config.toml
n_head = 12
norm_place = "pre"
rope_fraction = 0.75
init_std_up = 0.0205
optimizer = "muon"
MLP neurons of a small language model. Each row is named by its layer, matrix (up: input weights) and neuron, and shows model dimensions 48-239. Each number is 128 + 32 x the weight over its row's rms, rounded and kept within 0 to 255. Numbers have three digits each.
After each neuron's rows, "fires in" lists the words (lower case) most often at its 100 highest values on Wikipedia text that the model never trained on. A number after a token or word is its count.

L10.up914:149124099104113173104123129170132133158092095077132096136131162116143154146130107151116109153178086135125152067112172194150164147140154107109178086119134133164101107179190161133064117151062096122126137089157082150125055125120114131119237151073149190094182122133165127172125151135111102182111123130068130125143120121109124083138103142162112139144176080124144155111130119066134115133103118155137112129140155101126112097172114097091139114130134084139148154141163085086103080117158144138119158115157082102155068152157112128108088149092131108083074163078154136143117111103148105125
fires in: "three" 12, "fourth" 9, "two" 9, "six" 8, "five" 7, "four" 7

L6.up78:111059173129098164092105119090118077137073153142107141127151101166110146081139194145114016117113069157114074145178117139129131151114151078095137127150068176169167187170101072162145197173160117089178102163130117114087128166121084097150127158093144121105179098132073106151179141148127138156113165118092159126149117180129121158104103124184093089136135132112133144141138148149105098144089089109119180117112140098136184173129143124107139091102108085111169129130156137118112092182149171119092098106060101138102121141077164093098109157067154072199122110121138140121100090139090130163
fires in: "education" 17, "sports" 15, "services" 12, "airport" 6, "television" 5

L10.up1126:192154093105149087125058115157166149124097175115129208156134169124139132138121132199131125137163121150132086153088114091104126176176135118118181097111163130131101164139133123127155130140096108122109067133099099120099134150130136067130171107129096127184129142190134116132122184181098185176076145110132150151183142135101209157124096139125180149120136167100147092153139157157085126132159165103141169170107094116151107133108128177152150155115161039097127121113143149124113119104117110127147115182100150128085114179126078130146175128071129137149106089079116127113092163168160144150
fires in: "both" 13, "further" 11, "other" 9, "that" 7, "this" 7, "aphasia" 5

L10.up416:104100116119075056150159160100127108143173131089167118136095094148148122134165125124110095188130144117145199138110094160125097167179171103110148140167129100132159171183095157144201173129115135082149156152150146132145140136165112199179172174137115138085108078105105142101133082110193112138127148104104166118117182127142090169069147147166161084136105126165106105147092157164121120138122145147151107092145098156075168095159137169108082143085049083167130137136146110130086140133180163134121134111159145102101192127086156114151129127094120125077127155090117125107164099147170136102
fires in: "as" 47, "though" 4

L18.up1243:111137121162163154099094100132070142132159129124155082102107170170074108140167150111102128135123153252149119158109142130152150138114100121075107121140106146133113131173108105103099175136145176129110097228070162164110121171128064101147153131172083083151148093087110127112117122124155162102135113150202133127117074177180131133124114159136114091170093149175139104132094097089128151160157104123127122120107152089133099108116091085110144148127099119097097093125185088142170109183186119173156120090130204098122159103137157138102134129071117150149072128180131080172123148084086113113
fires in: "as" 36, "was" 17, "also" 7, "became" 7, "the" 4, "named" 4

L12.up805:109127111119109093145114088108185104079085131152148104086169147127183124154137157098150099112159092137123105131112157185050126134124098133133049136114068205125130043149194155128163134089108106151134147112103116158131062132176128052087191153113141106167152143113068120145099116143186154094139094155171120143128177128105111181116104143107147152182157062118145114122151168124118098148099115151134107118116120114124221156173142131126153150092095123158166136050126091148181157177102150148103116102107200170129138134196078186130136165080144149159134124132136098098138102117128063113
fires in: "the" 26, "and" 12, "website" 6, "n" 5, "television" 4, "police" 4

L12.up208:139117144121069125132107117077128056166095061171143163135100107169138120094068159069088133082109116159081135202164168117143100140081111125106124089156127073156090122143167193132138108114133169137117127118112103144148167149133182160112128168077179094132139120140121152166113160143119113147114124151136127140175144166136179163158148132150177102149179109121078112089159173130145132149084105136155138144057117132156181124141090100125117203045140110097155127128135089149144096167137105110144126139128181146091162199190188090136151139146128169143168158113125162103161136165097117174
fires in: "and" 50, "federal" 5, "seats" 4, "economic" 4

L10.up449:110113115174161147115130074140080160167152149120130112165159119178132084096127101152114192136151090149149210109112142154138146141143120123083147141095092159115169173122154102085163158157110196081127113135163128159173118174116112132139130131106094092127085143105126104122201152095110073211098098074162146108066077181163111083159139194097113152106120165150129112123117109154176123128132151111082096078176147101160103114117118137164130099157120131149130077184118096145151130163058125058167151117180113097105176147135134131144161117128080163081150125147097126135089171172109075113
fires in: "as" 13, "became" 12, "of" 10, "joined" 6, "head" 6, "youth" 5

L10.up194:096111122108123171115109139061139184131106131085143155160111130135162148129186081181125109141111133140171143073164119069124162072120143143158095151118123101065160089160124138124187089128157130105139128134137125135146159181100183134165183152202126108092137153185143159084164093119097141112069079139101037149137095142137179119143088113098117093150096130125111136141101093127110154167200092120143033160210139172125100130116113195140155173116127111087097159180142119186159167125149159142101117081152113163106083111127124181155158119125148124126164166135125114172089102193151133107
fires in: "head" 28, "bellator" 10, "fenerbahçe" 8, "heads" 5, "headquarters" 4

L10.up508:123142127157147148145124119100102142140118132116190160121091103149129148146107136109176140096071135157170169044152089166119167090112203094181149074111111090140105143144084135092078171172196134142123172045124123147091080118121156156219134092143088106167122124148104107174164129086097043083098064119109144120102166145096189169084151187117158125083158093132117099158116122093170091080142123159167107142142147130157139091088120113136134140106175116111107106159135082074146084095165102128136085150122129143177089190094149196144160104097147143104129186152130125123127178171125165139
fires in: "high" 21, "lowest" 9, "highway" 8, "class" 8, "highest" 7

L18.up823:064168150094072178137156067132134079147123151111106113139139085144177151158174168112166178091142170096071149119151159109190125136127088136124163064114105091129075114098094200169064108137110150104150108135064114081123112137136163165125180113107104115150137108179126145106114093159121128181163104149098089094195102149121091161161132170049116107160175090093183125115133122157169122111116166133101066178145092087130131091147117136107131107062161088080101088188069139118106125063114087120134125098164119129150107177095134144081149093118100150140073157126164147121170159148075128183
fires in: "to" 24, "the" 20, "and" 7, "until" 7, "late" 5, "since" 4

L18.up1102:122156130177196055152108151095155157114155160115141127062090141113121145145123144087126182134173155095160132083161093134085132131104090123046137165094093129115141109156114116161140163127125071192089137136140126118144154133135143142074091149139156124140124154117094101108122082162142097121078113159076110129107181148173105137077135086166137090065162082084107163099157120117151152098063113140124170153164134169124120159148111106163121113120096145089122129090122149139192132136158168162180055206090162112133112120143131145114066129107139157096141177155155148163058129100112078067
fires in: "an" 72

L10.up571:134173100110157067097124204113146166172159158123147113162158177160106163136110203146145095138176204142137110105142134109157106160107085076128100105059130064108131067107155130098078139140130169137144060078051176097087104137147135112154165164167181158082117128217089094153136096165150117111150090083160139146150198111146095081121159080116133092133147139109114110109150065143149196138128163176159108070106090151171149105154081126153166186060124166138137153186099137145146139169169148137170157186159136127122138116172144160158143093159183168138150166101125117138115139062119138120
fires in: "made" 22, "as" 9, "let" 6, "satellites" 5, "sent" 4, "send" 4

L6.up909:164108132161218081137110108153111120124133075155119154168102081132115153134159094168156139104156130078094195146128112119116087118116084112119146143155209154111109104172115124173085173175085122116180056127095143122098122146142112141151106131142107183142165180140115141160082112139131109120180132115159097166176119105129104164122114189140094076139134101126130077103126149092159126178133161122194127145099086110183138131109095130126132207156129145122128113115131105123131116089152138082143119081097110130105071145153156119148186157104190132109185103098207139142145184175103155149
fires in: "both" 40, "between" 26, "rothschild" 9, "either" 8, "middle" 7

L12.up380:186153142096123123104126143142101146118045177132149121160119130149123168114147153155141103091107114109118064089131077095116148084115078116129143138136111181110133141181148130115091124106131137086103176118088197156074112093169107133102109123146129130189124123129188089098139180147102091131092139105123098129111111109160103141146167220086157116114126125088097116123115109109165091118055195141178146107165062119126237110137116099149135149083092120116163119124115161170060152126135192107129174144155128131167153136150097166084147064124191198125127122075133203097117116109123136148
fires in: "of" 17, "at" 16, "in" 13, "from" 12, "on" 10, "the" 5

L10.up164:112115162165113128170139101174114154065196132090106127148164158161128116088082129123070104124116069150123156145163113069089136050117108084138106122144150104154147112117144130151102121132142185125171129141081127126149119090137119147143085133127101144105108158163108145107092111119129135126165148105127098165163087108168097102113117118149131109120137122137179174134180131171073203148142200124107118073143122123127079063139137102113119138097107176125124126081112067156221142137094148126089119072149156105153108105152183159146106132139107130137160128128230075140104118142154071126
fires in: "to" 44, "sullivan" 5, "t" 4

L12.up193:119141145105121178153170147128134106102148116138148190152158112148069160109126128182093137140194181141145123150102181106113122139128154197063130129109102153114129130181122145092133114164102144118133066117113112136091127130104169179114133131159125117062104129161152147115072129206132100216148132085104130119128056180122131156183080079119054109143147158144152143147159173169109146099093094113079108157128087123151127103129123120131190079178191109169160099143126152154145185094167136165143093177131111083077188128095129079126121118043127112166117152153098095104127118083104190134
fires in: "that" 17, "where" 11, "able" 10, "such" 10, "abolished" 4

L18.up784:073097155108116107112124113106073108134082086175083089112150141141134126136099137123131164149078109053091075231168099136174176106108136141149139153109173140202116127164101130152182125104100120127074175114110135086086113157134179167096135099149118117090104099114153116104123173138118091132170070139110130136192129076087123147119160162162097173112138140097104123114126095089137080113102172177069120134193199127140128156076165147126124165033123054128151131099094149152083170077091162120163145159142111105077139100073188100102133087093172155176104076087142091134082136107100174116
fires in: "the" 44, "of" 6

L10.up12:119139066149104176149100123116114130128148147137130122187118174104117118116141102163119136071111145130101122208094117139129123137096185172084126189131130150169128097128170138127151108149146121134128114132121124194132106142099069098121167117178109134106156155127155129140180125131092085096102121151154145117137145133093174085148117178104098156159086248158098079100061144169153093131082129126119147133133183150148149122153137091170092087169174084154123138173109140114093175192045174110133150139138088161178123151161148195101112136090087125127104104140077116112104179178176128169
fires in: "of" 45, "in" 13, "for" 10, "to" 6, "joined" 5, "with" 4